Part of a small language model's weights: LayerNorm before each block.
MLP neurons of a small language model. Each row is named by its layer, matrix (down: output weights) and neuron, and shows model dimensions 80-335. Each number is 128 + 24 x the weight over its row's rms, rounded and kept within 0 to 255. Numbers have three digits each.
After each neuron's rows, "fires before" lists the tokens most often just after its 100 highest values on Wikipedia text that the model never trained on. A number after a token or word is its count.

L17.down705:142124182105150107119149116147108125079144077101125163153121146088114116169155097104134134119164143187146113123155117141117130106146125154142134150099138112123131116106125143140146133101115135143080166188137150135112137139125122085137139102126139149132104120109129104179130186125067140093154121090115183114117098132104136119139152121121148081135145165115160122163125104108114119122144116165137104085116174123117116180116070172132149100157125170116153151161144138163095147192103124136143084132137133099100117108115160158081168153099105159134102156131145115121106123156130132114112134164096151075126076088118097102131144090151156161126124132156140103126138136142144137096113125115115134134125124125125121112145095119112126121104135134115132121136139169089115097102141118
fires before: "|" 82, "\n" 15

L7.down138:115115138100127117189135113126123088145128114167105158158128088131096132131131163122139133129134166153091081117116122108109122131093151130103166129122158087135121126132133145187129132156122089107124159136109112111143095083125170093134134135128116137145145109174157112125143098116133114077130146106128138163169139118097142150177096111131154135146087134064140125142149138165140116083140112143129115095167162128146118151127168153132102099127103169102154143101107141149131136120133127146110116157106123130120139123144135116113154162138156128135117105128109115078116143129091160088184127101103150138097193151131141126127133138146062111122132151072140107139129111152119103147112129126132127159175115167076136160128106115096096115139074142076116110170128142129119143132140150
fires before: "." 16, "," 13, " and" 9, " of" 8, " |" 6, " to" 4

L7.down307:110146133141113113154097130089123104130121142114127101111164137124144155113177129158137155166095135103130105145120134158110129092095124152144116110099172163152138134121151128125119153131171173143155118127125149143106184127147119112120097131106130171138141125085126112108101120114116134185129108164154148112110157105143123111086159111128105126168121109115143188142149150146114123117187158155163110159143095119125116123157108097100122092140083170150114088138122150090170114127094145109171134131133109103134121129109181167165143113105113163161142112161128162164096167075094134146119114134131144127103115096131139137127105173124134099141123134153133111127109149112102142106138118148135141114147129100139157109136098074142140134118083112131140101137162154113146077105103137
fires before: " |" 28, " " 17, ":" 9

L17.down551:112081155158110106163151119116157152115128130121124133145120116128146181117103120139139147168160111128104101102126148110091109136128145160100080155137089142133156169145144103138145150156108122150160150113062133140124119146124093076113148138119115120105127091121146078121081124123104126132132067115151140084142143122140166072147103139120087124131114173125072065116115102122117109066137105138180101120180105162112143143156118115130117123123122109132145173094127136111126157127110122139146142143142096132088154160141071111116121130104108142088103111132101108132151123128117095090135167114216081141152102153204105135163099091140151138099170114131177142105147174134121109126093099170144106142136130120131162141124116155105125128128123125133135130129132129121114103140114125
fires before: " 5" 18, "6" 15, "5" 15, " 6" 7, "7" 5

L2.down463:150136111097117143116125095119138070126175117168149100127122149157145115138142145164118155113128095079112103115120143164141126137156120098170121132151130089117111081120105115116136136142121128139136162136141115135112112173101159103096115139149131149163114109151128105135139094090130135122163145121129144161151082160113149152116149144149107146171117119159128117144118123113092135166124149093127133150113135119112137157092115162099099130112171114089049137131138113091126119170138111128186108113131107139122118158143104168131142129128126095084130182144095145114131082072144125116104104106132107080106110116137129076081185124166101109126119134130141127096156174156173121162145144107129101106102122127150142115130161086138135110128129074095111127118110122165115172142136151
fires before: " |" 62, "." 8, "os" 6, "ic" 4

L2.down1771:135127114105176088183145152157097086119135136129106149095149138139115135148154119132071114187118092143154122116122119128139145163135176108140103157134154078160128135126100107126113118108164117135123114150151159150105180115152104097156123102149138115131142092148171129065096118127122097116154136117150112130091126108097151108148120109143136148104142123132139146084106167108158125095133154103099165111135052115115108122171122130138158116126137095176118148133158080116186088118096147148163105153143124148073144092139158115177127138145138154125073142109123174112129136182098091156130100127130145114129134115146123115113140134130146151146120108139166130099162123129134117097162179122119137124113123119089115107116169145151128111103153140108122087118134147141134118115131143
fires before: "\n" 35, " The" 7, "8" 4, " In" 4

L2.down441:166120135153146092133130110138148084115105127157123151147172147085169137118148087111097129157110170144150126146100126145157112125156139156106122162104128138170143127115107121124135114128136111154176101155147148173115145129117104099133114127102175137133133072101117131156137139173196127156111135140140175119134110149103116144133083115119133105124083078143140115151154124149082119137075150076091160156192105113098155105136156111165135109136116136120166103113157142131125112120126122186135105129087144126114102120117098165139112140157116113106139194181178105112127084133094143101158150138095130095112123108156125175167113066150118153174126116123153150136096148140109131104095133132108116131101138125130144118102104105142111126116137093123151124079112123104109092122146083
fires before: "\n" 41, " by" 12

L2.down1580:140151075130124108104106124105120096114105130148135197143148136114172131140107144122150092109139115131148105153135149078163149181149147124120124117159154148114136136168165085109103174098136099098115121092142127175118110147081123126105110152097157124124126117123185123080137086105112123145170137098159105123118131135105164124129126126110089105114170136117121086115139084100148090107137130127115117115170146123085159157133117178163146119140142120146147138104105114126166136104114119118141113135166145150109112144122151132157133166170153081139173145110072133121160133119137138119141107129152120090089103173104098135095121127140122116149162144129140083131140143161142138121170084151102141099118157134132127135119127132091114154089129170131157094118130114149143131118091145
fires before: "\n" 71

L2.down1661:113103127140158114146142143167134068122099166138114137092137143069159120142120074110114072190133153085124134128116132100134142168119134109126113154153184127195152147135106067139143085085134137171102143145149143109152154105143155161125104085128125126142107134097116093127149151117129087130141144127158147139129096145112152113151128127162156120115120104175108142134120127094101153101150126091178134123120129149119086152134117113147140159146127073135116158124151125137183116131107118135118164162098094187095176112110141113151098105136124108140095109122131185118114127115133133094134093093124141107111141139176127174117158115107111109148093121130105061142135092112101131113121099111119103101127113093075145142138147103153136086151097144153117115153125160091150154135141152
fires before: "\n" 28, " The" 11, " It" 6, " He" 5, " This" 5, " When" 4

L2.down124:111129104127099125161148129142126140125111117133143117179109136129091119119107150109156128118149095136151104126117130090128100115120168128113155099171143161151088077133157115063136135122107113141062096135132114111144101095150140119097145144083162101127143170121130118139155123131118161127147118160088138134145121101117126128132118114109150103167204153149133120136144122156101150114145150133166177082113155164121107123153130125124112121113114142134132116152129161115113110115092135097148100079128125105119140107141105125138132114171122121134134148083119153094108142163124132149091109137110141128100124153104155093092170108086139127120127114121133123103128124160069119109092151148166128156140147126124101124136144117118138096117128100141145143074178107153097114144097122
fires before: " as" 29, " to" 15, " for" 8, " |" 4

L17.down1735:076151139090105084121092108107135116115165146155085151144094165105125121141128168134121106098141149098094125096099105110117146159107133149170180138163128142109148117128104115136119171158107149099118139111099113154170139099139128084135122129130130128130118161075139123112091088108125104105106139091098180144164144159162113114147105096125106090111123131160146151094098110097112156111156112144079113154162100152135136126170112169161150144136139104152129150154141126121150106097131167120120165165061119096127197121133103111119144129103092124132101138137132144090140138134132129155115114070150126139117113179118111080100152139101089147116151088115110126156153106150146171100126130133139107103159098147130129127132121119150129137153113151125136154109134140155171151122100135
fires before: " 6" 23, " 8" 10, " 7" 10, "6" 8, " 11" 8, " 9" 8

L17.down1524:130208136079127127134114138154098153111148132149122093086083129129157166103126123147141129136143137104108088141128190167088127095135076150148144127176139142149132089107125138109112131128133105116132130121113128080139159122121125130098142131149126099073103113115158142147176098103157123088128141137127113150111124092087121084114117149111128123089143178101087125166106112157129105128151136162131128057110187152093148152129135125113128148151155145139126109140144096083121171129141100167139140107119116064117136130134116146098106139076136103129126125131113112142130122139114135088098126120116125106100115138164159143159117147130111173140085133132128108132128137149153072104091093149137127117141121071122098125116120130145144143144125120119154128130103118110164087116178121
fires before: "\n" 31, "-" 22, " is" 5

L2.down778:168122120136144127155119158159090104142134162115107155084118146119143112085103161150113081163157117130190153106103126130102134153095138122149132137134142148099056124107105113160212140172116109132084143107125177123174144122135149081104106120113101134113116168125149136151118116104107150147156108075101079156112090131112080114116122124150144133106142132136139182139159110134108122148147150136111157108120130098141113133142124145105126170129113110085137129128130118128087113102132131117145157145119101126112121126170140141123098142126131084096143061149100125173159130118121128161133132142149113119133105135172188083117150142185139143124103135131133134161128115115139080125099085177102144130101164123114103154101115132112135137148094125131130152151151166137133140146160122
fires before: "\n" 37, " C" 6, "ia" 5, "us" 4

L2.down645:146125133144135141105123096124111137149145138110133142095123098101165113117160120139116131128141147112153130154138114165178109099144143156164125128133180135118097088138089068099180126091090106165093113133157148151130176123150131162116146126143127144135081136137114132125164100120190152153105177112130119112087100096102137165086092119114092140121121113119129081131120136152143126086128115115104123116130119149108110103161185135112127134148163077182128124173152119089135092096123122158137134109123170145105129108148149116143125097176123151142105099125095148119111136161140123133138156135105164114138082079143130144158163079114120146128112133121117111129125140110132146172140188131112124133114154147112119139186141082141088123127134128095137095139171173147152142120095121
fires before: "-" 68, "\n" 25

L7.down1746:106105147129112136146138133121154162115113096078126153134136079113143124140158137150139078150137155137090123118148106125158126127123136122094139074157081106094128106140188120136101113119123123157114118139154125108166099115152129112172128115114114149138108140143107131137148096163108177165123143109146114136183113111101131118147088081097103138066130154129073111197156135129112133139104125143131101107176121169117162171135161150171130122100134148152172091125119137158148134103136092110115101149146144101146149143111141130118127108135115156107125104147110152104118099140130100116068131144129132115117159136102111123132156085113153115162099133083115126169136170144112103146139149103117134184106124127101139138125173174105087159091148139112115113171120103130178128139116093
fires before: "," 17, "." 11, ":" 11, ")" 10, " and" 9, "–" 7

L7.down65:142152102175120104125126127112107138121107131117118116142115129126079176116097113177171180130146109105098163073134145125117086161121090135136080104148132104079150112141136085147125131130122108125115129116163102126116100092079144087124110190090151126114130137136149128081081095125121130131103106108175130158142169143081132098126160162135104107108139098140142107104115133112106148121127118086141125108149124100112128141103113110109155126129070141134146127111128132158147122137140119117135091151132150099149118119143156153055117160141151095157174140121091132153145135135112117190175103148125118141130100131139106140075140089157081159114132129135123140130135151123122114098126088111188139136150152100128130093134123149153111155148131133123140107174084138147127181115121151
fires before: " |" 36, " by" 11, "," 6, "–" 6, " to" 5, "\n" 5

L2.down6:140152086092177121117113149155152128112156130139128110152156152150127150136094130121088108101161164111108102079114143149130096166081168104141143128136118123138120166149130156150124168129169169143126126080110094127092116123150119160142153100127136165144178123089152075147092147105100146082137111124113119137118127107148133150098119128154095123105119135121097182128152114103128121171139125150127134156102117095062144102098066142145143107129127149093148143157144125154142143175132099106135165092171089144132180129116127162092131140083138116109130118118145174150123119114091134149115137138166126114137116142093142146109140166113102100130123111121119110101116144105156136140151087134112106162133121111126089140138115150104147137139117123132134119117118162145110173146132137
fires before: "-" 74, "\n" 7, "==" 5

L2.down1750:148153110098126117105139116163144129089137110141130132102132119127145168122135177135090121159112119123141061102169124117110129140171094118152129139120146157159089106147120096103147125123197106116180122130118156133111148173153110097147108126142128151092132093186123130132164107126128146134088175169120129147120104159108089150103105160091090149097119088112173082152126093125126081131133146140104152115172146139113133122141127094132155127118119155120144157137092108126116140128134110125127110104096128133085104154123175149137161094125156106105157123113115147161156102105095109137137063127136087132141144141118093142093137099147087119127085154105156092140107128121113103157132112071096115145146107121168112131132173120135146156124126128093136135082090149111100099098132113
fires before: "-" 76, "\n" 11

L2.down133:117136143102132110149149084138123113119119132111071143178115106150128113082124096169128088139120161117144128140094087138144122110166104123158099129187125161164168104159105169115136152162116120118103169098124178110111138136139099068153109131124143120135117119201152156148129140121131142126103149120117121104102117109117140123101099118112137114153108109089117146134118129144141081150151110117085162197083094145093108150105119122164129153144146109109101107114108108151103145102148121128140077118093131130175093134114134140175128083116103142126123129101142170115130123085117118171140101129086156101157130099090128125093118101141102126158135132141149071160108105149137093167162152119114124106120135150105146163127144106103135129118131137116107130088112110129061143166142186
fires before: " States" 45, "." 13, " |" 4

L17.down263:143147099120103092188164101125142110127153148104135100092111147111135152118133137116078090127138169107166182147153126102139105185125125118128163060114134105134146136125130116117155129095152110174123112138124096111119103135115128132143120132118140150158103150143108164115121124159089148129152108105128144109131169122164158085132104108115120091117135123158087146094107114065106130130159153125109054148168109150144143144157140107167102178124150138122140116124129105129161114124127144125089130137142122146099119115161100157124169138112166143189128157122144193106147159115090170122074115110101108168137126137106129110137154111097120098099120140128167103148172096108123142095142078110135141149134136126110163111109126117126098130117128167106154128156097115122130151164113130
fires before: "\n" 68, "|" 9

L2.down1097:161116120113152098147105132178140149138139133115157086116106174139120117147158148132079161163151115097123064122146143131120166124155107127126120163131156111136147126119123160131109157151126129139151127138125124100143149142092118152135143127120126130141136170135142137123124116118136113144119111122155119123093127119101150133113175133117077121067124154128076092138145140163177099111124102106108148136140151142102120129154085133140147126116133175147100135154134130098113113133106094127158080148118122088124103119146153136145105145177142119125056140133086135131109140107142097163107131131122140142108126111140122122170088145146097103176125125142137124106128162179132120167120138160102140109115149111129118138145111127114124141101126160124136128103128124106107147108157141
fires before: "-" 28, "\n" 21, "|" 6

L2.down1634:141112132119144119158122145139117109182138092165105082108091125139134135170096159158137131173085117139154115106143119100157120162099113104126129125080147136158167148100099096119073176159132160154090114122104086136133114169122142087139147134158095183103124153128129103133135155118110116139139133142119115129137143147100122149091165151139156145115099147172143120139132097119126132132124140080107149152148123096090159161122113158125086167146143155123119090140122133139128119119132121108147158151115120097141135168132133124144126112129144144117158116169104122150138121104163150141139124111165125092137145107081091084114140117125120101141108137120098075136105164129160122091160141136161139126097140117166124161084107114116149111121164073119085137145124093155112132108174165
fires before: "\n" 43, " " 8, " |" 7

L17.down220:098094101158124125096092154126123089112165159139077142090123139117130083094097132160142102146142114133130073130145134104132125162090124110102137169173126125086126159108101127140139119134136155143142124135110076121129163142098172092136086104160115137157111137138107106110160118110101137127153089110101128136180134101198110151153126136147125136142162135182131148137152138145110128091110109149102174102145132166137163157109103126098154185134103080107160152097138137179148130115163159140103108130106176115145168114116095115115141123078188124139140158122142082135108132138131106116118119125148144076115141135146105132117088115090155081119138110132148129107129146137166128139144091134140118129077125145093137135100137105133146133184144095134136100148117151163110125145181145
fires before: "2" 15, "6" 14, "3" 11, "5" 10, "4" 9, "8" 9

L2.down1452:154157122094070120145146118124126141151122112098132110135114138109128112128125147139124136097128108087114102171143132149123092090134168109132110115111160129130097142122158097054136142149102149094124113106158135147107121061161087137117133151103134145127164102131119135101121124149117119165146090157153130120126137095114106159118152105174089177124083176153159151151110147111183124089151125134109163140118129134168121157130153138125156110131169134115159173179181153149132114134118063139122139149103129103098144135174132118078131124124153120140123110165081145066110160085105131154107118164119144133116136125156121147105179108173119104143155134135133116113092150149130106146072145109122142140133110143136141113121107095153122156100157123175109136090107112089149127150086115
fires before: " as" 19, " to" 12, "s" 8, " for" 6, "er" 5, "," 5

L17.down120:091102139128072150144134114171139109097116129141104170125143127132182147125150130154142098113059137141141088122139108104124114147084142131113147092144175114152111186129103116101084107126085117152103139133116146128139119105163139145128161113107124130134120105138137107086140125168147172110109147079101109137130103094155103126151142133115100205161137160142137158172100169125138157142116100169102127146144103149113147142136119073093145149110115088150113152089129162116103099102125128141126101118131146200091098131135102143094184136137104088103137091116114158148118145101086183175129132112122106153112094107119098127108164123123126130138098110160122143146101104139141131117168141128102084114102098114132109106165124121136117139144139135140131134150128114124170102147123082
fires before: "9" 13, "6" 12, "1" 12, "8" 12, "5" 11, "2" 9

L7.down380:192149170155128088133157119139142083174141120110146107151174130137098117134076165107166127119090143129165144156140109139107116118129112098147092133156144133105100122145143152092102143139094132121121187124146120140167113137138173129083175097127134164150113124117158085114115139110095098101104150137154122182123145113137195149125141149137136153145154122140195136107140119092104161142141129121119105125161115141086168138130132101102114155152098113106101157086107129128144097099133150125131109132138069130115113176125122153145129141117116110136085123105185096132127136143141186146115137152126061110108120143082146146127151120089119094116131099133081162085139130156099105109099113144119107141104142143146151136101115117083074132141135121140168117171161136113160120141128157
fires before: "ated" 12, ":" 10, " /" 10, "ate" 8, " by" 8, "ation" 5

L7.down146:129147130098124107159172113131123126108111107136152154156107148108124167144086151138111120148141140098139148142131084124083141127164147129108120146070115118142133134137129132123143124150143150150144128117115129094110102136137145097120114077088158143078152147120109151143102134144134092121115076102124160115143130122105150111096138088066131128153124120182088161136156118104139065128099133133098158135119171146116155156145150156128144137113126131134102164146108131155137141146113164141131147161138127104134106127077121112120182154130081117136138127178156135133136089134093133116103102139106143147107160148116135162123146138138113138126136133113075131115124138176152148105170064171152091112097129164127099169099082086124027134105075115174114131120165103107160089110128143
fires before: "\n" 90

L2.down244:164132134173101119149126145113085115116120125134123107082135123135149118149156126140096102102129115126165132178074141127124134132180118130127122081133119105109110129155128096115130130147098113151113144147093119067093141118158113097097112107141139128125140110119182153092105136119167138104145085110140123143138153165105112171114110139149137147146122167081082159106093157143123143159149098170138085121129046121157139103100186119109134104115118105164163125166150100115127104154166103124150144146138143136126156113131108161141146132109132108180148113112106154126119093142131122140113125151155159129099128127100135150148147096098184135136105108168139164164152120132162091153080152118129120109130106133104101124139144149161125152113139176101114095141161149143133137174147107
fires before: "|" 59, "\n" 7, "200" 6

L17.down139:145119185110105127134131122133095184153108123135071120104088090149106107143126085144118127112121097095130117107128113147130127123163102122095161115159090154114136120115132140124120161116100171154126114153138141145110208089148101091135107144120122108117160111113120107164142125176146160151132102181114125122109124115160095161131163148100147104094100135140166138123118164183132132104145112134165138115109120111140106153117139147126150173143127094111147141121124119140139120092137111122103114060112133157114123135143161148072129136087155164164143082117146137126133115122151125156146184134150153134104146086091144118145128118151133083101115166150131141140133102155147113106151128128149114115136125101184137114097107173128079155118165124093129145154119168095117156118070109
fires before: " as" 19, " in" 10, " to" 8, " with" 7, " at" 6

L17.down678:115108165114125105060099150101164100090127134101115103125133105143126124144115135150112135175110122104149140151109096117123133094131113125133123114126124151179132111091110134161101117128117125135126099163160145120156146122092132139118154100143103137110176112130147114148119159121174144150105129126105171163155104147156134190109113101142141174144104151072136153100141091150105166143089146134087075142112148124129126098138132112133105181096163135139170151145142074101175126177147126145117171098147124146157086092139103141141135111138113147134129121136114111109123154103180137096149139131146146156140148169136112123167125114119111122089151117163112103144146152138162173115132149086129115136104145119130081113101134092151130163107164110118150116108144193111163124114112121
fires before: "," 15, "." 14, " million" 8, "%" 6, "0" 4, "00" 4

L17.down522:136072106096129151120128113160112161119118143173148116143111148078153144164116114107156118142112097120106155149134170142125131126110136124099138086144140113122120092118132123107128126115143129182122195118147110081143137178086131136082141139179156120135172158121111116086118158118121137126119142158126166150139133115161147126134174117142090137135126143177096080142128157126129109120184107109128143092106120149140112153137161133072146156150116094099146125095117159132124105131122131128155131100174154090059173135113169101147180101147118123144129126139149115119128135152105119084146122115138163161088130153109118114111143125161132124156092160143120138149118166123144087114127093130120160116172119111146138100106127100139131065151110151114123135110152123136185093128149112
fires before: " (" 36, " |" 34, ";" 6

L17.down1622:084147182130122119132160101134133152154123150096154112145110151092118105173140098123127153128076112162105119154155068141126137080107125121091105158134072114133101128149164119127110099091154173113094128156117119093187103090150131092108144139133110090116110156139173088131118100138131162125118138150098119136152141102130163142143132127151103103132111149096120119121119143128157116150090136116158143135109084110128182138135143159133102151138106084149178147133116115181108115109146110149149113133096103100091108159126125121144162098080119162146116117110169136111137152086149079160095134103128155109123132152141133107125136142133137105104105113136140129127127142126095161145122141153096189141083114148134168137129130156142147119096106119126084093155154140134094113146112134
fires before: " 5" 18, " 4" 10, "6" 9, "00" 6, "5" 4, " am" 4

L2.down220:144105168105121110129105143113174171121090113082078120105169151110123081152147123139110113133157068145137132109112157102156137117159146158142147148139111108164131093107116152131104082150123130165131111098104134151151142137168103118147139140133139086138138157136145120151087153082129088117091157129121140082135143137112159121139113136126134147120127146121103138149081078130169144124114108117157111147109122117114149131110136149137118089121125157135129093129133136102076117176120121105113119149169121102144142124102067109116143157137139097156129145075121123124144157128097129144123147120127129139168121138125174164097190141115134134172130123126074144127136165152119133097094050090135149125131156114149129132125128147087165158123145130140157096130112123097128111104112122
fires before: " |" 22, "–" 10, ":" 10, "er" 9, "\n" 7, "-" 4

L17.down1289:138152185161131128118134093151171120156117126126095094073129124129158131138182167120120148145099175155117147087130133099129117138102122133113085155083161136168097118127135059122113107121115157135117117124170111112117086136173120106115109136117121185152086130132114162150141136145136103139119114139124129144138079171097152162136132123158114120136140076136103126133123158101131136152113142142074126132094133119133137148144137166148148111109089100119126113110154140136113115124131131140100163137164110133135162126164147136133133121090111136128095127116136078112131084139107067110124117109144093112135108110152135165163148124094144129130146134115119129087099130098165154101112106126145124090135144099083154124143128141151131140093131109086161150138125123101137106129138110
fires before: "\n" 19, "-" 16, "W" 9, " as" 4, "E" 4, " the" 4

L17.down276:096138142120120121092159134126143150114134152127117155129172124121148093150152136155129097075087103114082115119128095087098095111079137123111110121139139124141154102169132118134136128136099133136118129152103111135112117113125161136136109150189110147135154142121118111109152158141104109103100149126117134138141158128124118123174135132141121157099154124147122134099072156132112114114152145094120149122148158179105142132081077123134164145075143138126140120132147134119168121101131106148167171120129095116115144108074138115139132123065149152138113085098126125145111084102136073112105126170157191131125145125171177144099133148126100119115162075108106096093123133119090071190110150133176123115110105098142135155147127125101097133129106133174149104095089098176128136100115142
fires before: " 6" 21, " 5" 12, " 7" 11, "6" 6, " 55" 4, "59" 4

L2.down1066:119088116150124144124090123132130119102114137113117119122124137131125115108082115104122128117108149091159110135141146125139108136121080126114128116105111125107148139064099177129138159124105127130085146117131150110122162113137127174141128112126100172152125103120134147078111168102142138128181161169145161088087123087103162105130155146110127134137085128163135159137155083122120150141096103155097104137135146128094148177155101145146135122115137208096156163131148164125151089094145113143142096166130118123133110081124172146116164121063122101146145172116183104158129135086179124106142111136117076106167151102127126087111135146158120118119143137124088120125121109101169161107162140157093126133130085117123102103074102129126131134152114103152100118100117123112131147085157131
fires before: "==" 17, "In" 15, "The" 10, "===" 10

L17.down424:096146107132116080147164130119151107149143163140078116142146089132167155136125164158174075171136141118111125158108103076109142134131113116145100070108102139082115147173157153079123091148138079144181128186118101158147120124116114110140137152103160112167123114141135099141130155129136093145101120157133152152137155104099164170128114166128144127113109141150130118131118181109093079158099128120111133138088122135125119090173126121157151116143115126184145116121138152148118139125118157101164128123132108079152125100098097136133158138134147106152090125107151102154101132165106105173110090098142152135197104103159118126113117132153143133170071179130109142105154118125132154089161093113095106139126115101136191144148103154099094126144103174152116099124149146140067139143123105
fires before: " |" 32, ";" 24, "-" 12, "|" 5, "\n" 4, "," 4

L2.down437:092119095155148155123121171119114101111140178133100110099087142152128144045116100110136112110137092072134153099136109129123147161119142108165102138113147114123140122130108138175093114151127152138128145165169150157094137101157113154109136112138171105082109137137180141132125117154136097148116138118175121094121116102109130167178142102119104083103118131074161140131107164127118092124135170139129092150150141098121106106110142103143092147134145135133153063114097081056153202133121159172124111102190144125128135115128121135138099074134156157168144103112148118119111159157163103157113118155144136116134155159104131144137146180148142139114134159114112125129142126132149082103125148129113117125143164139143123148121123125107128123113128179176102176173129159129089165120136153
fires before: " States" 50, " Kingdom" 4, " |" 4

L17.down1393:102112129138131123152116125148123140150128155125151134124116160098136082174124147125158142142095093115137102172180173113180096159138150109079122162149149109130131169120117126125134122145104109123139173136119099170091146119114144097120112151135119134134113145097118126136100090146139120144109179151105109128113126141147164142133175143111128106142150165105134106115122148115121130113136106162104126115120082112163134125129106182132139144119115099136137120119174116121112139143129103158133129135126113146065164156153136055104162113120127127076089097094101154117154136076117155155158138111120136134153121078106134155121161135130130159123107073101129161098170135150104089156099132118110106074141134168149141096129110140122137144107113141107139091156139127144126061126102104
fires before: "4" 13, "2" 13, "8" 12, "6" 12, "1" 9

L17.down441:149137136065138153173138165165091151089116102115113139131112126123135114127158152108087102135107149123133121103112118096139129112147108131087126122085084157149131150150133129161111115100074110144142099119063150154134149117146141118119168119133159133113093110095131120151134158129138136145109139143168130113065137143099170104110135100176138096126144148088155112120132156122121148097123110141108133126123097116131098105098137156141140149133130100115155168156159143110148132139122157141127118118154150125106129167163158129146117115126142122159122114086149167095092085137112150117116119156121116112088165165107125088145151162139116152077139132106110128106076065132133130112122093159149123145141170112126108155103095128124151140085123155155142146123154160145150135143135110
fires before: " |" 32, "," 15, " (" 9, ")" 6, "." 4, " &" 4

L17.down444:129150140127132130157155130167078120140115103180107140111133129109131138113102161122134112155118142135129119132143149136112157167117133118132105164138110132101160120143134138110118118091131132145139157101145122126162121133084162123068150117153082176161106131119116131144146143147138088117134135120116123104158098187108142114127154121156122118156155165143120136109170118085117115125105128133118114139161147153132081116085104126105154128104113146099157155140116141119132116094159141146147111112142117111154146112135120127091145131125163158128111146146149132122140115105159111105131138099119109192120092137134123152119123095183113095103130109155095107076149150177136130136129156149181100107119127128141182114096137131128157159073120175102145117116084106103162097112153133
fires before: " |" 56, "–" 17, ":" 5

L17.down185:107071144105146127149141175149115157123137115184141097107136132118132126125143152118145148125150115136142119171175153156142129130127127140156122120075143141112095109143146089106150139125150098110151164119114126133152181119146106101138116160136096147145164120100133133126117153110110179145137158056199103128119111138138078088112114149138116080134145174088106109158124111142133105128129114136093103146115129121109137130124107150104112149130130129075126126086107110169133092129117142149194142149134105154126100102162100133108144099153158104130124154091170116091124130097088146160169148121140149121102142133140133138129100161105137169130093101138134111161094156124174134124144163135116157134134128125113120115102077159140105139160131135137108114146116127175139103122209133
fires before: ";" 29, "\n" 27, ")" 18, ");" 9

L17.down1022:119109178112118104152171144160115136127141117148132130085080134140120185134120159126133129161131148112116088138132162107154144128129081163145123146115163164114124105130180090096134170156128136120116118124091148072109157168130113123109113155155098138119113085125162117138106135085167111135100099129130126149121095150168159131107108102152132132119127150119108092115124114154098116156128126140129111152109087091117107161128133090129133131116076147116147154123133110115113129161125112143197132122143118119147099108111160151134112171154178038161150133153123120128099124102109112196175110134110161100127104115130151167141079108137098148090152150113106122122149145147163126140157155176106125142143117181123172168139086163123084147161105174137094104135121142130129143128154161
fires before: " |" 76

L17.down297:126122086100076146127122128144113058145118138125119146083102159108126165118123130113116116132112117115088121140155084145154182165120132115098127122169112106129085171153168103143139142142176106122146135139108151128128128127127116156081151118136086127121193087125157168122166160105104128101126120108139139122156141137150122107155165156121153110162106160144119124144165111046162068111163116116099161157119149164131142146137170098111127108134124126140120113135154150114114113106129099153136138096166108141125120124132167139117129117136113113112119163156148120090142155109145161139125142109167119188115102151096157101081134146109110116137089118099104133138166125172160112122123133150107134130142107144132118132106174111118099120114139129106126150122104140106100135148142137
fires before: " |" 50, ";" 14, "\n" 12, " ;" 4

L17.down1720:132128181079099147107142140125167144129095143154119161110112104123136123115126120119167151140157118146104138142141093104112107137092109137128150140095118103160157160108127138120112153126135098093086172133135115109120085149166105080128106128129110119112158107114187131088102155133123125117142102156166103104138140142162156084129178140149141119148101135132103086119090168123140122126154092106120182158131140138108137116120102103149143134088156084129139075137124146096113119129131110107138167135123117151141122140118135154156081122137132129161124138116170111163163123099143107116122165179170075148121105163147130114128125140111152105150159138119103136088143155158101100164107140148149111133108118080136103175136114084087128142154108120132133132131112119124127131158100106
fires before: "5" 13, " 5" 13, " 4" 12, "6" 8, "4" 7

L2.down870:158148104119121061190141138157095128133116168080122108139119101119126150147139074164087138147135130111140139148118123149109140104120151137114143140147164116093139170156132120101119119152164122158124118135123119163069122100131123103133125096153110148097147149140184154103106126141145148125139041179174114166120137156135166141164157139125163151096118172117124119132083185146166134146141131142089097104124109120167090094105143129156126084124123123143120121127102098112165115151125141125145123157137136114095144109104072175140116136139128123089104131109095133099126120172095170102131131119137136093119129111113123119151117140082120091117135123134133137092116161123102101114125143170125129144161124113164100095093103141126106148129155075137165118119165135128160137137111138
fires before: "|" 73, "\n" 9, "200" 6

L17.down1344:119102143150112146132159128121116120135116119124127122157086171142114148134151166100146145128128122131091145149133130114129131101134064102121127135125091134130145134128102133167112172144163127121095107118184138120158126112121133172120162135117143116165176106168113118110123092099109111101120116106101130143149139145188133136111145174107146165094152107131127145128147107144105121113116107116151093124122159114138171118133123108111147158138161135167153121129166126096125113122112130127148110154127089124129108126119143157092144082140138142174147115157111129152144113120146142101109177111080096123151149129188140108140090110083133169153168095110187085170135089098114161123048149126089140132073148123109179152154144125098160119140124095118131140177114137132095126107121127
fires before: "." 55, "20" 6, "," 4, "\n" 4